config.toml
head_dim = 64
activation = "swiglu"
norm = "rmsnorm"
rope_base = 10000.0
bias = "qkv"
tie_embeddings = false
parallel_block = false
beta2 = 0.95
weight_decay = 0.17
decay_fraction = 0.551
decay_shape = "square"
final_lr_fraction = 0.0
batch_tokens = 131072
steps = 6444
MLP neurons of a small language model. Each row is named by its layer, matrix (gate and up: input weights) and neuron, and shows model dimensions 320-511. Each number is 128 + 24 x the weight over its row's rms, rounded and kept within 0 to 255. Numbers have three digits each. A neuron's up and down rows have the sign that makes its largest values positive.
A block is one neuron, or neurons of one layer that tend to fire together. Before each block is what it responds to, as a language model described it from the Wikipedia text at the highest values.

Description: Conjunction inside compound names. Fires on and, &, commas, or inside multiword names and paired nouns, as in Museum of Arts and Design, Sports and Pastimes, Bridge & Tunnel.
L5.gate1:128151127109077134164070097109120129090131122132139126150155086112104100121142157112142153121119102168153138084105151160150142137138099126122131111097146089138128134140137134148131143136123121171114137139129142126118128103096160161098147123102089130160109110085088127106106160120094084163104125127108154123107131115186115120088133134076135142122114112156104127125120118096144175132140138092146161158125157127141107078171094161108147135134152142156085120142138152107127127166174159182108162165147146137113152134131113139116159147127115139134141139127095139155115154140099089130
L5.up1:131158097118152145093138130108148115170135120140131108117119163126136132120163151080141132097125167109116149099117163149140126130111113130125139102141161062132142153106130136079157109098158119100100099137156125126104104135129095142135159106167128131135172102112156132156131134129157080108107122128133135116114158177094154137167121125125132141110128140124134121102116127105135094143139135158116149115127148115155140111141094105110081106103172141116133080139159142139154150109128103132110155118111146124100126081095119114111159062154113121119122143149133094142187125176127114137

Description: Coordinating conjunctions. Conjunctions like and, or, & joining paired verbs or nouns (owned and operated, produced and mixed), plus some digits inside numbers.
L4.gate118:081131140149146158158117127108122096116116142173100165140087136097094105103145150121122111152096135121142137127139115131076170173139128141092144115127129113100118154174143174154117097154124108115124126126110127110076146067135151102121103114146171108159129154103125094145073151123155095164115103152104134120104139138156100093139085097100141111108153152116118180116089125122123102122099117166084092081119144106142103118181148121158112131117141128129149146125120153171129160166111141150137168141103101096132104070130112152121132121106144151132129091121111139110140137109146099133
L4.up118:167153169150137098126125077111111165164157150083162127146165103169088123148086096112121115188122206127171093140119076099114096083153130150095151119122140145153111115112103146134089168154116137106146113149135124131090118110125150132135121163147084143140182116140122129120107162096148144128080125139152121133090137134092095147099132143089130126107098114163119122146103109123130116114175143147143161123105145121154090142083124109121114133148147124143118128132110141114165104125083107189120128151209147118121106165073165117141153098148144123066141129087178092130141143088109136096
L4.gate137:180156118109130110157100152104183117143161079105163105109098101115092141130112099117101146123091129112158119121124144137124134139155164145125163107135177061097113079112138103134177157120111154160142114130149088161115092134112142082105164175175156119129146138112099129150110141102111105119121117102120136136106104113136117122127134150142138148178153116193116094146105078169159134131102156161138093167165128127089145119090118146089092159145112126133058125112150125123133149139115128172092141120117137145111162134133129111121145125110149110104129149117148116127167136114116089125
L4.up137:124137155135128097141176137112155119133162152138136129133119153109092149126124118160140062107120128123113147136108152162140160141116129097080126122132182103132103142095126113140146137102119145151145147146125156143135143126157150087132128164142140112148145158128162094112093101115158123101139121099162110172162178119130099131185108130129122156099140131150113101126121098154159127101142194116117111166159091146128117131125102090126088145150114130156106110098127127110106108110112143124118096102148132082116129146133165127097134102122096105129160155109149133150132125118129131089
L4.gate170:134147154179125104131097132109190124141146137155123129147138130126152133086143125143132100147077094154140116132101160139139143145132124154103194126147108113103132128121146109093100136154113159130178135158085102107107140092113156114079142135151151078143142132128177123097082123138166135132104131135113170135117175132161102096101153121080112116132115096182133140092101112115158145108121118134123107129148143112134117098169119137131143120121103083133153107122129144117085116151146164121094116160104099117117133121081089148124158164126105152128177098125138132120093097132090102158
L4.up170:098127107122137116162141125134148132156154092103150154152156166130102125129129129174092123080124116125123174155142118124143109128173153121111119122109098117150118134170126132124196120149107089143171127128109148118090140113092130107120112138071141151141153104153091101120105148132135074142090123117093123144106122138153154109139125131146095119135116113136152157142118142155146126101153155118151154090130110127130093115106158159081145174140171144153126162145139116169129133122156114116133154113124132134088133130163151139143148136123191102100148159137101117131135168105133118139
L4.gate417:154162119152095129122151161180104090110116133121128151176150132115119142104100145152134141143055152130165115086133051162153101095102116139134129101126124083124146135139118158117148130121120102110101125134121117125118166112137153134039082117114099087168144125122149122131117107174151108135096074082126127131134147136112133163141112140098138130120081120144133148127095095186087136138113111107164127063147143101147145122126105115133137099177151127096100133155122145173149144129098173153133151129172094124121179124118129138146138085096166109061115100116112134139127147153150116127
L4.up417:102112113143136062107134129156147132113147097085144176136154105106151114131141127107127085134116121128157143172084119169106108122120126106108107165132128139117144135116111132127147149125117154125110125125081118087104150150144141094105089119156153102127094151132140122140116113141096121092101149116141094127153113123134119120131161162128111150147148099117093162120143109153169104111127173132167149115153153139106108136164129150135109135147100134141143169102106122086125122102094157094071089144167125087133167074144106113098126156147079146154169131154141149084094141096128125147
L4.gate1457:127138127147161115166139174149177094180146108127146110157141128142118164102107130130132114150106157136140106137128124145142136160132118145124125116139112129116159162148102128123131141176078124168160080134143109167088073122107127094121128105142130152140155179152144117119149094156128109136125108123110114127144159143096150129093158127127143126138143161172116125132116153146182138131143116149159133116122136110115132112115178146096098096134123150088129117125164149143123134154143113166113150129149118139076107152132086123114155149100092112140155139131114127111153111138142111118
L4.up1457:152124160101140118170099096209186135138139136092125132097144072112122115094147086076160119104141145102151146170086118141103141079116151170069112115127075096084147111148125121111115137124118101116139146116129104109137096139154129137110138095109126104118165151107112118122112071149161121117091124120117171167122169131119150138137167126123131159106104143148089177131122116153156120108175133145182131166131098101151101122169112120091121137099104125122102134114122133133091116080116139142134148190128139119157137113135097105102149144112140139156138142144149133078121153136185105161
L4.gate1829:155129144104152127140090142140136093111142087119128161117118094096104151128098093131126121153133119190121117133104175141128141112134109136125111101118097120110132133161141114093176119134099121108138166125182134174114132100133171131078140130173148150117135124123105101076127106124143094118114111160111174117149133141131139130139160131134131101100146098192117124114091101128152154118110157132149162135144151099104065090140109143122107131144106122144096134102138159126129115166142132147098155170125043113094130127107159131125189141133148148142152131116118155133135123111130109150
L4.up1829:135126122166094160152121124115160064162114120134109103173150138134113137140177104117149112129139100141101138161082182096132142191156127122134144134102117159125148132093122112151141106113129118112129106140121184155101129100154141118143127120098189124132127098138143134127077103076120102121132158099160139119098110141194146059113123169156124103164117128142117107082154132148092166166132121162094133182111148112124127156137130139091094127118148089134157108113144166147137160112141131109142144145137119088132153128129125083102126160133171122143123129137103126110140120109108102132
L4.gate2062:158142141155150095132107148093159124135133106141123134181110143117096125156078113135153099105135098112132123112121111164118140147122167148143144145099107137149143100132136103134135115171091088136100110119134144166108122124136101103150109095137150115139174133123118129147120106151133161061121147124144156130121117137109177106116160107087127125156139116170145145104119128128182147129168081127122101125066162134125151113106171168115182131167138173105143159134158145149143153144145110133119140084160054149096137148175174133156130169102132136159140122159157096086138098146120145127
L4.up2062:133097145105141119134107161082149115129076137076150131173107118181104154086115082133143145130138145112113088085099131138118156118113148125108160151139152120131143132125157144123130109141130132146154120103127133173107147132142099170131117132121139102117109139082117127097073112100159127122099145085135107121140149139120156113133155147120117149128067086147111172117115122111170118108115126123118124141152133108124090132139113125116107101125155131160148144141131119131114102149162155132170112144103143078110133131131110104144156141112112148154127147124154151103143090117142092107
L4.gate2202:109162161109063113107149156096134126126120104136173154182132065148120146144137103157131114128104143114155137110150126142118107120148107145118130119121110084119128151126113102126123118178130128156108130100115052152130135105101160099116165138118156111141151168125094136122106127113158102147128110118130125118123149114153130132140141091112103079139094098123122156135111112084138136125098142093120120114133129117098148100146138153147122136098134133120128103131134143103128102119122139135111164114119144093120128107126117139101095231116110152104161142098127126088092143117129085162
L4.up2202:125152130091080102120172127150162104146108157126177137154146163134127133169124129120132122146126137104140127128129098162118115058114105122142098123099138121096125132123096135165153115172078142119160118134155103120112147122156165103091128138140116114126117154115118133134125131157121095140119098083076139110091160109118140144121177137135128095118120071106132133162135141117106114113090124116121147130113136094133156092160109178177146140096094106106097074148092167141144098158135122101140130095148111102132112090138122126138164195173115163128149151114103133118146152105107130102

Description: Year slot in dates. The space or first digit just before a year in full dates, right after a month or day, e.g. "January 28, 2014", "13 April 1980", "By October 1822".
L4.gate355:165135145123107119154117139125151125169115110090114131126157149111118142075154128122075193151095117124106118149140124122090089113125134130117099138103097138116130137208120124135138139145128102135126118165083080086121152072118109147172151137103115063182121107131116168143097150088106147116140094149114138112101132151132134128097125148124120100138127125124120166151098137146145151127109142120101147130159132144121160122120107132114102121122104123165088120135100128152118112127133111162153111092127107130134117123144165123118138154122113180158148134178144095119133154149136133146
L4.up355:138120150113115120110166134158141166145116103127149138164168144096167168112121075137092129144126120129135108103148129139120150073107111115105154146164150120144114132139141115140095103115163109135097114106087102104142161152126160137155117109091144124131107149146139097142105122130153139176101077104115127131162136161121150110156133137131099108097132083179138140122096143139102123076082136139168110095180133128123094151121123111121152117181091082159128149130129152150110127170137102144160140156130173122104132130107173177116147104100084113140143120102151114110136111132124110107
L4.gate443:147158171165150114103154105114132144126120133180153125122134127113141111066128146128133145190099162144143157121129104163165091091131172135146112077057125157147137160159125154127128099118090078122098114116138146152141143099113128143103145129126129092133143121128110116123136121140140110161136089101147130134132097169110151103131098128128098088131151105148155153104089133128082172142128157101126139084115112160150145139156170151146168120116144145151135140154149130130157104098130142128137122138139143113108154154154124161132121148163142155176123135169106107080109111147142123113
L4.up443:165130121153113118125122158128154118113180127127158085151100155140139149149125135139125117126125083163078095131105111093136139151086086124145219120123139159124145176100148103116138113088142119121100144133135147150152146121125102096115155158104146161110132108088163111172178127131136134167127110128119172103101097165137140129143128116143134136153173123138072108095124114129154119099122113136100116103090130100097092164107155139149160125163105111157142139137163111170097117172104121118103158147183155143064132120142153139131093143132136104091129129146128161168145143136150099157
L4.gate869:141161122153205162137154075129131118131112115131179179148148137142117105151113141116091156143101133139195125166131132122087138127134118145097100133110194148132133175153135121127115147120125144111159106138094123122122168085090147142105103156124182145154155144131116121129110184112129116163140109129146116099070094135172113099091170084091126141159086127119167114116118130125139135128134158125127142115119109184158134137164092103147163122113130102131125135164121132169149127074147148136159125106124146094107143157138115135134121140086124115071133122106119112111121171117105099089
L4.up869:160130163162102121093118106119158142125134093153136101076103100088084144120098072160102109166130130131116122088169149130146128130074111136164177155154110138144131140142134130135111110159124177125096105154148147121157124099133131122154140134143143090125126153111168112148093094101143100137157143166148068157098101152103167107128130126089100184087197142129098125164153140145116137119144098118122136123139165159143123151121102165136136151128110115144130113119098080110131090150119166170167144128142140082124143167110102133096085151120139147124153119107171136125155116127122134162
L4.gate893:160123149140155087066145137109092132128127117139134127125104094133137112080142105165159140142145115170117143099103121140167161107125120128097160149134097116138146109103132113161106116162165105129094173142102107138105142127140105151093125122131141158114152124116114135139141165095151118122118152169118127141129144148143109087146113098108123142116187090118122173164149119158126132134084099114110163121131134139140128121096173124157099123127124138135103115153125115111151173126113141114135106153156114078082154085112155135132090157114151156145166108128132143089150121134132115125
L4.up893:168093121139143096098126151128102126143097124073114163137084134110147111123115126115148118166151149121102127094106131118158164130110151134112169156119102102158116109112119155157137151115151110095128130100144124139129159157141113145143128092105108160113156122119143110146141121098114140121139120190151108134132131147111137091119108123106127171139154075092116157131137104172145125145089080134082119146153159125157153151149152138109173157107087138157114103146128100136120092117124139147163133118125115071082131132125161120128114175174127114130108095155163165121149122149134133151
L4.gate940:164127120141128064109137149144118136132102147156134130209139143081103153132154133140146116119100139097151155095119189148146107113088161143125100123128067144115166153197125128154109147094127107139125091166127118145121130087143125155105158147119111123126129110144130170138105154116138118113123107128169136143165114175102150110134122106092122112139097127107144168161126090139112115137152134114089113148144183098132111138177103144144123174139123126128123111102174131139118135088118128166125131112129097147112120135106126097150110142157114112114093114137137158091086039055098168123
L4.up940:113121143122159158091125126146129175139108099097152138139072130152110125109101120107128154098128170104167120099104132155136100130121150101118134150124104156148130120137150124136138130128140118119132104125125064169146113137142128167122115128116111124154125086105104193115116108149133136123112141103107097140120140130119136130108149132105090153118123092154109183085122120143115106162129146147090136147123139140138107107150113135115151134153152136175117109108155136146128110043153151131116181103104103140136169099110113110141110122100133113096155148089082155092110105104141102117
L4.gate1196:149118151117186121155158142166133138159110060157132158175140182106188131139087125134089169160086131071165094131145151117120117101142151124130117106132118115145152170146092103148089095157126127122097098178100111137137123099109139111108135155121125123145123163152115179123116180144111118154092079138136141129129101183156107153127116113133110103150126130167122153152074129095108136090117129101105122098153150159091140152104157127158122151102087137080108106144130178148152107141151130147106139149123116153075144134135114143136114108116126089104131096147140112115108098078118150104
L4.up1196:123144155115146117122128116147143121159142099155107137140163154133137121144125169105088126106137135150095080166159143140097117112116141125158124144140110110154107130140137107143119099167112157158114121106110131146130165096135105115160159120124144124119162110103173145139135141134144145166077123116139143153115063157137149139115126095135138105138143116053141103092133130129135137110133113137123121131129133108103120170103084179165131123157104143067092111129165074149101073162132121137149138149138095160071147132138115147106090119144131130119140122125113137177145122127151081153
L4.gate1287:137168104185119149143085088152101083109125067120122129071140140058124177097133131154118099118107135137110119132129157114151114129127139136124132124138118128192154096162180140139079130109128135116142151111103130148136144075144104130100121117105176126174129151143114089077117142130108178126122127166128078123141120148146092147062108088124147098145157133143165104092081138127097148173158084092131063079127114096118104140152180145137137136123146153107149102103112152122141127149112101182101120101076091118088123140145134116102096135115120110127139109127171138106137102144115135168
L4.up1287:113122136141102144159167081150129157115138125093156141155129101132151125146116120164107097116151120129137133099131205152106152142085120137124129102109114122174106106132138147104101116133111127135093130154155153166140129120099166126142122125145161123122118145132158154126128130146135107135133125117107128112123152134143121122115156156088139097125129164167112109125113078141112105129145125142178094154153111122114158132150086128084077122159129156152089101101183110099114163150133170133138121132115115121105112148137196169128127165170117148151169142106110124150148114109079145092
L4.gate2260:114123129153073152155125126141141136147084066173134137122125120148118103142124158118068112179116110161091153106125086109153088125133127162122116122105094191133120111103104154165109114106104102109108133131116137143104124127165084145120109105126167132138143146189128172109143131138114113070102089154146077093114122097160100104111142133124124124104129094069091160140120136135081148159115139114096093138110114151137164137123107132136131089143104154149125104150146151085198095094142114151169097097112111145158139113117114121167092173112126131091103120133154135094100073142135122147
L4.up2260:131152133125129109110144133148122132122168132154136100097120140108095131127107137136162133140104131072138121138125162144181117151124130122145143149135132141164120170113147145097084175126125145168126108161115099116147146118066096139129132116122109099120144142094172142115117139127143147154137130108094138152135116116143134071115128134083058110144152122139174086114133155123127148133152108122140125140110061112124137159100134118129186135136136125111114131124137149131113114139123164136123138127105143117148157152161106126078105137129103127162092143170128162124150134138135133153

Description: Year slot in dates. The space or first digit just before a four-digit year in full dates, after a month name or day-comma, e.g. 30 August 2012, March 20, 1932.
L5.gate2011:196141146106120089147070138166135158141100073125126159096164096175130135138105084171115134136129138129159126140113148124103157133102155184109125090137132115147135139116141108105090115112139151136131119130077091158136134101128120101081135124134126107141109150122120156165138112091080096107123166119184110128117163126140143111129090100054122089153134154124121096093077106113153135123129099143155127117103127146160170123118126099088120129148058182089134122125125111109108115133145196111147121116176123142105147163162118155089115145109102135141122078112153097126134110135090118140
L5.up2011:125112108145134119141121114092133126157130081134145155138106106064157084109142100133127137177095110138150148116152138098161114172118148157148160125115111121115130135150052098150134137134140154074102122140160102164138125092050146137167137109085127102174117112176117146118084114141148136170156103129121125106104061104131143123076144077110166153149156123121128142164127073141112163177096100144126074148138153123154142151164129183138125164159155117135134134157112112128121112112137118169128122148128140107129113106151138158123109137129148092088174126158114132127128177162126136138

Description: Mid-cell table tokens. Tokens partway through a multi-word cell value or list title in Wikipedia tables and infoboxes, often "and" (Liberal and Country), digits in vote totals, "No.".
L2.gate266:153172181151149128143106107163148116117157139146111124166134146152157142100110139132094137158142109174194104147110075127132137125112105112161147086106140126154096147145144135148116097176138128116137135088101107116126141100133150094132184124162159100169100132117115190145109095137124154130120132113145139126111157160121131129127083076113072123131149138103114162168118110097122125122140126137161136128136151134118161137137141143170139085097123102077138137111116081140094101121103112173133145143178072080093137108148148159169130149146133131137160085169087155115115165114130129098
L2.up266:132100119160114124144083163159144060134149124119130128138151150088131156158115143123167113128092084099151129156218141124154179132157098104117131105153096112135134150132133130100112167109128107131150118132111143144120124118146127125169158101144122140126128157116132093156131102125121117124162089127128131126135147156113123131096098133114155117124142106154123107157117111120143133140161176110134141170134143111143164129131147107101091146115154117136128165124145138120088165154145098129132147144080150130154135124115114100150149177120099125170105145141128117165120120117143132123
L2.gate569:138137128132143122151126110152154121136137127170145140155118169113164131149135126092124130129118117157154116116109097123120111147151141099135153098123108126142139150133149114117161136097171083156124107171087142149163130102164163094113134105119165111170128142123105101167126133116100151143121137142177136045138086138135140092127128092138134120138162127117122105122080117109141127149138112138146106115120145100110135183089135102148119120118130140110085175135155122101108119153086113123072145120097105083127174108147133123122128191137075168136125107168144132150175071113138140165
L2.up569:107116125137145135169170117098115104141142101109145158164113133139148153112098137137109112132090100111131107157155114121117157142132187136110138120099098118154176192138127135125140116140154102072098150100122161130074147132136122108103117080107122194117128174167125191098137134126112136088142128140094138094107155130135126140133149119133141123127106169136134133108085098123097132117156149127164112117146138088111133131122138098126143108121154138134117205123148121086123151118141139131117142083087142112158168125118160165123113094131115133161141113157146154104143165124106109110
L2.gate890:153123146156138133110125142082178074130118109132106169166177181120136154181144144137111137137093104158160109160091137110147114136164113131178135110116104119130134098130110085145162125118108102144163120110113118137123131108142155122099098132122144136121092144134074191133121181116085141122071101117114102089139117115103107096110163099166155169162110138168120113115083130105106095160116085104130103145152162155101142123135117111134145146098103118104135187096193096130138189165165110136121164117064158131113138139118139139129132133086124164120130154116140138148150101155145154129
L2.up890:148172161157147157118154127051122151142138111115120118122122125159117159134113136127113112099105143173121089147161100128126109105145144160123149117126161062134146139132145151125125168168135126117086133120154098120090140103121119182117162110135152117151108114144096144124143117174106135130121118060075123136134096116135096100112069173078127177121123093100138164169081159160107135126064129128080128123142105124110114093141082183148079143137115133131140121112107156072103106134140164131112114135101118127090141120166133165119164169170122126142156121109090160104144121129110123087
L2.gate1010:094134122104109102113122123116134121095141119126149144113116140138157110147172190144142129176122177139117109098107102156173125087126125120136109110146117120103147152101148123120114121121099115149166179106129153111099139140113172132140093122131132119145106125160140108181134129116128116131127130155158139131172107147140086105147119129085122059108151106118101163139045113130132112148161131083149115136159122116117110130130096161115123109148127098106136166123122130147123129134141143161130116139131158106124159117089145107130152160054130196181121128126151127183133124139121115096
L2.up1010:192106105103082152118142138078104144120145124114174129088151133104149128088129068118118104151110134128105146156160123141089138139098136119128137124154159121123118146168120138087124141127100119085126123145059128103112105102163129097123156176145096140131115166134107115116121149126102151136143106090124102126125149126148100171121124115122118148058150117152116186158140111119121123110147127134139130116094178094167116077103123121100147150146160091142121097084107100084079100110141113097121160148130118120107147168176113140134105156128105109147135098115155082115144141148107083113
L2.gate1065:170145157184121103105110137154125135104108107162156148122136141125134197140066137120112128119096113145168110114112126102077151148161132143144139111106145072119104132103106110087134112132130162128161137128114104153086130109156144118135114171126173127132130173117126102113107111130161126147108131065167148137134142145175131111112167121126139144104115078132094162098086121132148123127132076168162169152132172133145133108152101145130124156148114096113127130142102100133109101160119123178135136167139124089097102146142137123129158172135164149119164167102090124118113110135123146126
L2.up1065:150148112135138144159141125142099090120145156126101169122146179109173115149124130173055112121102124193143119147162163151124132129137136096112133118130156099161118105136109122160110117160143187106177106138137126125095108146099119072107116104089143141107161152151096123110124119146133083206148149109159116131108112128111114080117128179110103129145131106144138141125121132136135141132119121147103149145132142124130116133106136148113159145144125144159138128125118121164118142095184105167109113141140142119105113134139132100112120147140143129099118189111122107127160168124113116064
L2.gate1507:167134100109143190138105076123127132121099095138110153080145117118118120103143118095131097151109119139106075126081124103141104129143127154150154110078137133124160154123131107130143128120097188073134112130166137092094126133113126139105104137125088133155173135095130145121123126111124143135104100125065119091102108102159104144118117152133152120161106158144125117100127123104152130155106098150135108133126119116121145121073121103129134155106103145129130109172138153135151131159127114120115111118134154135137113166172150130134122123098137142120081130128121114142168157138100131084
L2.up1507:149103132122140123139111125146135102178105092136105115131136136118149104117126139121082143137134139137131166148128129136124099154162162130141089110127149109074154123107182107088139107099128128144133147050132097119148108130148144130122140083140140101146148058149168093099132117136094151124127112089087111122155098064135146129105113155133131136115138093144132110123159127125157137160107100170120146162120099184135133133138137161132097105080147137118148094132159146061065116105113126153074150134136130139114113123146136109125155119147109119132126131130115088123118106134094116095
L2.gate1879:132142121144105102093140168094133106112121046163117130105172127134166167101112154108142154181123116130139052119112106069126076140132154154123160099116130091134118144153121137121125067114104195101147138088106154150119150123097140097169127146104116126123150131123118148173128152166116128148120135098086136110102135147163138147103104130143148077182126096114114108160075134123169144135095118111110088103089137130101149153131126142085171135061121100121147139118106126158085130191110169102107119174131135123086123107141094125152087130146135116143127116161097113138122160142117086125
L2.up1879:129093104106112148118145141149132148149080121151139105076164097139139100107136122097124124149120128147117138117118097103158135108104143150162111155160142147079091129150146154177163133107075114122128150116138112145175144139096165186187140150108118142072128104138144089156150125142147098140114133109138126147142110141142134148130117142146146139144140133120111138130133138104168116141092107111145158135116141113191112088126079136125184130076135153104148080113128124166108101117107164132120130093169126138128077106101115106116143108126091120143142150159144137119149154140130110092
L2.gate1989:059163153125121179127146088154154117146117136112161160107110078137119107137138145132116109124125143124136137127118139126119112158144121120207103137122174135165149127112105137119109147101108110121106147114121131127112145139106142128117125168130142133161128136126119101128162149176138140132132107142083157148074107121129087135115133117141116104150128135116169150141132127160135081115089117117117158140116109133090125110161094120127090152108099143109124130187074160125131142137129124111118105091127113124142143165174157066049136119148119133112173142112138107176104132135142130130
L2.up1989:106137152124128141163158118101134138163125129126155163125124132096158171139133152103113151148115114120133168110193102130145089143132182085140159143132110147090146160135109082151114151193131115108158141133113140112102142158117165126147106154127153161147125139147142130133141102149138107071113145097115092112091131151125153159097144135132138123127084159132139171096112146114167098092096138150140141122155159088117127128096098133183115124170088117155116153158118135169136096097155136146158126109125159150156144105081128143127139119113122150137133108148076114118148112152109134124